Weights of a small GPT-style language model, trained from scratch on English Wikipedia.
Size: 12 layers, width 256, 6 heads of 64, MLP 704 SwiGLU, vocabulary 8111, 15.4M parameters.
Training: a variant of Muon for these matrices, 857M tokens, 18267 steps.
MLP neurons of a small language model. Each row is named by its layer, matrix (gate and up: input weights) and neuron, and shows model dimensions 128-255. Each number is 128 + 24 x the weight over its row's rms, rounded and kept within 0 to 255. A neuron's up and down rows have the sign that makes its largest values positive.
After each neuron's rows, "fires in" lists the words (lower case) most often at its 100 highest values on Wikipedia text that the model never trained on.

L7.gate601 [ 79  90 101 105 171 133 139 120 172 123  75 125 122 129  98 112 147 155 104 133 128  98 141 143 125 148 150 140  91 158 104 126 108 134 132 120 120 163 154 128 117 178 120  78 158 143 134 114 109 111 133 115  87 122 106 181 108  61  91 105 151 139 171 118 101 163 171 138 140 185 123 125 132 105 138 166 127 129 130  82 129 138 154 125 144 132 136 131 126  81 117 119 111 103 101 111 106 182 105 126 176  96 162 109 147 119 142 144 130 129 145 151 106 111 100 137 159 111 113 103 170 114 136 100 109 156 159 148]
L7.up601 [102 104 131 129 126 125 119 174 127 145 112 129  93 136  86  99 144 114 141 113 141 147  85 135 125 105 157 104 144 137 144 139 116 120 162  89 139 124 127 140 118 177 123 152 147 128 112  83 133 130 161 186 120 132 118  94 133 148 137 114 107 145 157 153 135 145 126 109  68 139 110 105 166 134 150 174 132 116 103 125 124 122 157  94 185 118 173  82  97 119 118 124 186 137 122  69 125 163  95 108 119 146 131 133 125 106 172 104 116 122 140 140 136 118 105  97 170  99  99 143 131  92 146 145 132 149 106 149]
fires in: "i", "you", "t", "yunho", "weimar"

L4.gate102 [145 139 169 128 129 136 124 133 109 119  88 195  75 125 131 127 156 124 131  98 100 142  92 173 145 124 128  95 163 124 123 160 135  92 122 126 154 138 119 133 167 143 160 159 139 129 135 136 155 140 136 112 120 141 160 130 128 152 101 165 168 102  96 161 104  91  77 113 141 133 135 120 135 105 148 150 119 130 111  93 130  98 126 121 153 111 147 119 116 139 144 115 142 145 179 123 122 113 140 141 137 174 139 131 149 172 167 138 137  55 151 113 133 105 172 128 141 117 110 104 132 115 153 131 144 129 144 129]
L4.up102 [124 175 146 122 164  99 131  92 145 160  83 141 126 102 117 115 138 118 104 151 149 123 131  72  66 124 160 106 109 129 130 142 167 115 126 126 102 100 133 125 137 122 152 151 126 101 117 151 134 154  85  72 140 141 110 122 127 105 131 141 179 148 130 118 135 115 106 101 129 105 182 120 181 108 139 166 133  82  93 152 156 115 152 137 170 154 129  98 112 157 116 140 112 135 100  97 117 137 128 142 143 139 105 138 148 158 146 149 147 148 149 111 117  91 120  99 130 118 138  99 119  92 133 122 152 125 125 109]
fires in: "the", "his", "two", "her"

L4.gate604 [150 127 149  97 116 132 111 128 214 141 141 134 158 115 140 123 115 134  96 148 150 131  94 136 108 112  76  79 127 112 112 116 119 131 135 113 145 138 153 183 117 105 132 137 131 123 153 148 164 167 164 111 152 114 146 129  90 158 142 193 163  81 146 147 119 140 103  80 145 165 107 122 140 135 141  90 140 111 126 146 105 142 167  89 144  61  97  88 143 148 120 112  84 171 133 103 122 143 144 115  98 141 121  96 135 117 159 145  90 130 138 147 134 148 124 136 133 110 117 101 147 131 107 122 172 111 101 175]
L4.up604 [139 137 164 154 155 157 149  92 138 117 180 146 139 167 131 106 199  99  87 127 104 158 101 119 116  95 131 178 138 128  65 156 127 126 120 121 151 113 134  99 125 158 132 101 132 158 106 148 119 122 137 158 126 118 135 150 100  79 141 133 112 124 115 119 138  67 146 128 118 117 157 113 135 152 152 119 119 119 102 124 134 135 134 158 161 131 133 126 114 175 177 137 135 143  94 110 144 154 143 180 108 146 103 147 122 153 139 111 134 105 168 113  80 115 149 142 115 140 136 110 129 120 111 138 143 128 154 132]
fires in: "of", "de", "en", "y"

L2.gate385 [134 104 132 133 125 181 120 151 136 139 106 103 117 113 130 101 152 109 136 123 147 113 134 127 137 155 121 129 164 174 147 110 131 115 142 137  82 132 147  83 142  92  93  98 120 125 171 137 101 123 105 154 174 130 162 111 110 118 146 143 110 116 151 154 124 149 140 140  99 167 107 116 122 149  98 132 119  95 116 150 161 148 101 165 164 120 132  72 137 112 148 167 119 112 160  88 138 118 128 143 109 162 121  85 157 156 119 118 145 123 147 112 149 151 108 142 131 104 149  90 124 120 158 118 108 148 138 118]
L2.up385 [122 149 144 106 103 145 144 129  97 111 125 104 114 119  94 115 105  82 161  94  99  90 125  88 119 132 117 131 131 176 161 177 129 105 134  93 128  88 183 143  87 118 141 132 142 161 132 125 109 151 103 113 128 131 136 119 139 128 115 157 151 137  65 138 114 110 139 104  72 167 141 172 151 112 111 141 125 144 124 135 149 116 128 136 143 124 148 115  62 109 134 114 138  96 122  90 122 134 124  96 112 101  63 127 159  85 144 150  79 131  96 142 100 122  64 120 197 109 117 122 190 111 136  89 116 169 124 132]
fires in: "of", "de", "majority"

L5.gate10 [176 159 124 115 146 128 115 155  94 125 131  95 150 112 134 147 114 131 100 126 161 120 124  83 105  97 130  81 140  95 124 106 131 133 146 151 162 135 132 145 101 111 101 175 154 114 147 142 135  97 113 136 101 130  85 155 131 128  86 123  89 165 139 176 109  76 123 148 138 129 132 139 142 161 138 144 150 140 154 129 121 124 146 131 101 105 112 113 152 158 124 113  89 112 138 117  98 168 130 119 150 144  90  94 142 125 112 101 135  96 158 173  97 139 116 102 128 161 144 139 127 125 142 166 139 105 109 156]
L5.up10 [138 137 107 132 140 104 134 125 118 160 128 158 158  93 143 155 136 145 122 155 154 102 129  84 128 128  85 145 166 164 170 106 165 101 146 130 139 138 107 137 127 119 169 190 137 145 129  96 137 146 145 143  89 154  99 137 152 161 141 139 155 130 118 117 150 145 139 188 128 168 113 121 109  81 157 144 131 132  68 121 108 134 161 125 118 130 117 143 169 137 134 129 112 137 150  92 146 131 134 119 137 111 151 132 173 141 135 119 159 111 157 125  95 168 133 134 144  84 131 157  96 172 135 130 121 110 166 178]
fires in: "to", "on", "between", "throughout", "by", "in"

L4.gate479 [114  82 112  83 139 127 104 139 113 125 143 149 140 146  79  94 146 110 115 160 119  95 183 145 133 154 149 106 127 125 119 128 136 166 160 100 137 117 169 137 136 124 119 179 134 106 168 118 160 140 124 135 118  93  86 114 142 154  90 165 108 106 128 124 109 153 118 139  91 133 140 122 135 131 139  77 131 110 120 154 141 109 128 116 157 123 144 110 113 172 150 125 155 140 184  93 139 138 119 136 167 146 167 128 149 153 149 124 111  91 174 118 182 119 125 134 104 118 122  64 137 150 154 178  96 131 120 118]
L4.up479 [131 124 113 110 116 124 120 124 111 126 143 121 151 120 143 135 174 117 171 121 107 112 129 123 106 176 137 180 123 166 113 142 154 158 109  92 140 134 145 127 123 132 130 118 180 136 146 132  94 128 121 138 139 112 135 136 107 160 161 134 121 132 127 159  87 135 106 142 154 155 138 141 150 141 104 111 142 102 103 108 113 109 154  59 108 164 164 123 119 146 141 127 138 124 158 113 115  92 116 124 115 157 116 126 110  98 128 123 114 159 101 175  81 146  88 147 132 144 133  68 111 112 110 171  92 108 118 136]
fires in: "of", "the", "second"

L4.gate423 [142  70  97 129 163 150 163  98 118 106 123  98 123 111  81 121 118 155 136 125 149 124 130 147 100 168 147  69 105 117 131 127 143 180 125 135 128 131 172 144 164 105 128 127 100 153 123 124 124 147 107 163  99 147  99  97 178 102 130 119 108 124 131  97 134 100 114 168 107 126 132 136 135 138 114  90  97  69 117 169 117 131 180  89 107 126 136 108  95 128 151 173 114 122 143 112 137 130 164 113 149  96 109 136 116 129 106 111 129 117 126 178 122 135 123 130 123 150 160 114 156 131 113 146 144 162 141 132]
L4.up423 [161  60 122 125 130  91  96 108 174 122 175 123 153 129 104 114 113 112 162 170 156  88 101 131 121 160 152 144 111 128 151 121 106 112 150 132 121 122  80 131 156 127 120 120 146 132 131 132 103 145 133 123 126 153 121 157 184 149 114 140 128 101 142 104 141 106 168 117 156 132 103 125 155  96 106  58 118 147 133 124  85  91 148 105 133 126  94 127 144  78 157 132 168 126 168 127 106  81 128 196 117 140  99 153 119 118 125  99 128 128 107 151 118 163 145 151 154 154 134 122 132 129 121  98 123 166 109 114]
fires in: "the", "cash"

L5.gate417 [118  88  87 112  93  75 102 124 123 127 174 153  92 105 116 157 125 168 123 143 120 117 123 145  98 113 133 179 136 166 119 154 120  97 154 155 107 168 147 110 128 125  84 125 140 123 131 121  92 138 107 137 128 138 167  89 130 113 131 160 113  95  69 125 106  99 108 119 107 184 145  94 160 146 169 100 181 126  77 112 143 143 165 124 152 121 101 123 102 113 115 145 125 138 163 138 155 122 112 142 124 167 143 149 164 119 167 158 117 116 137 141 130 111 106 150 111 134 124 123 141  90 135 126 126 138 118 175]
L5.up417 [106 153 151 144 121 107 117 135 140 150 143 171  86 127 160 135 156 120 120 127 123 115 152 153 121 129 142 155 120 129 132 129 103 116 122 107 125 181 117 144 127 128  95 134 134 102 108 146 157 139 146  83 139 126 118 124 150 133 162 125 151 111 142  92 161  70 139 116 141 151 130 141 120 149 137 127 126 112  95 140 136 163 166  97 146 149 124 109 140 131 105 141 125 104 108  73 128 110 135 111 135 111 148 122  97 174 151 149 105 127 135  56  86 102 173 152 165  99 161 152 147 125 134 105  99 117 130  82]
fires in: "of", "de", "copenhagen", "y", "mariusz", "the"

L5.gate305 [160  91 150 126 137 153 110 109 191 175 131 122 147 159 160 152  92 126  98 145 156 109  95 135  97 122 137 123 105 124 119 127 124 172 138 100 135 127 132 122 119 111 122  89 134 126 156 116 150 125 126 115 107 112 119 123 149 171 149 128  76 185  95 123 164  91 146 150 109 140  51 110  97 150 113 125 118 161 145 134 136 119 120  95 104 128 123 104 127 131 131 154 140  78 120  81 163 117 145 164 125 131 138 113  68 145 172 143 119 121 165 126 117 115  82 158 171 137 124 140  87 131  98 137 118 110 128 161]
L5.up305 [153 151 145 136 177 142 146 132 101 155  91 178 113 144 168 180 125 154 111 117 123 173 149 160 115 135 103 121 156 132 124  98 126 159 135 125 155 112  75 156 135 115 108 113 141 123  94 150 173 101  59 141 154 155 164  89  82 129  92 121 115 136  99 109 145 154 137 170  90 114 116 143 141 127 134 121 155 123 179 135 120 122 104  86 124 106 113 125 118 113 121  98 108  92 137 149 141 111 129 150 142 161 111 112 111 100 140 126 119 139 116 123  90 138 151 151 107 104 170 125 131 152 162 131 129 153 143 116]
fires in: "of", "diplecogaster", "by"

L7.gate599 [119 156 110 117 128 157 147  92 184 123 129 156 109 110 102 151 119 118 159 100 102 123  95 104 161 131 135 147 181 138 164 156 120 127 156  89 134 142 123 116  86 121 126  63 126 136 163 113 104  87 148 146 152 145 101  99 126 159 102 174 147 130 136 157 151 133 149 107  70 154 102 137 106 139 131 112 137 146 146 133 126 125 173 115 122 125 127 124 124 117  90 118 164 144 160  76 133 150 115 110 134 123 151 122  90 127 121 126  57 141 118 125 108 107 118 179 138 140 112 108  93  94 130  92  95 138 136 118]
L7.up599 [151 134 187 113 122 139 158 103 105 114 102 159 134 156 142 162 138 113 140 142 139 144 136 132 118 217  92 143  87 148 143 138 148 161 132 123 136 112 150 138 124 156 123 102 140 168 134 138 112 123 136 116 178 114 136 121 134 155 121 181 139 119 103 102 145 140 124 143 133 149 108 149 153 139 138 118 138 163 105  81 115 127 119 125 115 143 103 137 130 109 139 128 148 104 168 183 137 117 118 162 154  93 136 118 117 140 157 115  70 153 107 154 141 109 155 132 151  91 101  63 152 166 142 164 139  92 138 159]
fires in: "of", "bofedales", "platinum"

L2.gate235 [157 138 119 114 160 119 125 128 153 166 142 100 143 102 133 189 144  95 147 120 106 166  71 136 109  99  88 135 115 162 139  97 183 151 130 158 146  80 124  93 150 148 135 149 136 118 110 156 125 112 101 122 120 176 157 104 140 119  95 125 165  99 105 126 112 144 136 116 125 159  91 140  98 136 151 138 139 156 130 169 143 147 110 120 143 137 118 105 114 161 120 164 144 161 103 118 137 127 118 166 117 134 178 106 111 116 135  83  69 151 109 124 154 140 143  80 152 121 109 189 143 102 148 144 114 120 118 143]
L2.up235 [164 121  98 108 128 172 106 124  92 112 129 140 145 129 140 141 135  93 133 125 112 176  88  99 147 144 133 134 133 156 146 132 120 120 145 166 102 112  79 135  83 119 134 194 115  99 122 117 138 122  69 106 127 161 111 126 167 117  99  62 154 146 132 143 140 120 132 130 116 107 143 144  84 110 112 111 141  94 146 151 116 135 152 119 100 143 148 110 137  69 148 130 138 114 114 107 170  96 119 188 100 110 137 105 114 134 112  86 146 112 164 128 107  92  86 128 144 149 144 188 134 131 130 122 104 136 134 158]
fires in: "who", "which", "by", "for", "to", "that"

L5.gate516 [111  97 166 109 151  77 131  95 122 128 127  94 138 121 105 105 132 103 144 115 173 129 155 129 100 176 133  91 138 110 163 141 132 116  98 113 119 148 118 134  91 115  88 117 132 114 126 133 110 151 148 128 145 117 145 157 151 118 132 153 111 119 140 131 107 149 143 151 129 127 133 108 131 139 151 102  99 103  95 150 116 101 163  96  85 104 119 120 104  97 174  92 138 144 127 107 145 168 143 105 132 168  88 108 121 140 163 147 138 115  74 107  84 141 119 160 121 146 175 143 115 161 107 105 158 144 121 135]
L5.up516 [163 127 112  93 145 158 100  89 162 144 116 127  95  90 154  92 133 116 152 118 148 146  92  91 122 141 144 155  89 120 167 100 122 116 129 125 167 131 141 158 149 148 166 159 145  92 140 127 135 126 121 154 153  98 114 119 126 135  95 177 119 123 140 124 133  98 155 122 121  86 119 172 143  96  93  98 133 119 139 144 130 146 122 145 202 145 146  98  87 115 141 142  96 122 107 130 133 105 169 147 163 131  93 159 117 121 122 125 128 123 139 110 130 122 102 144 143 153  78 124 139 128 160 156 129 155 145 111]
fires in: "the", "men", "his"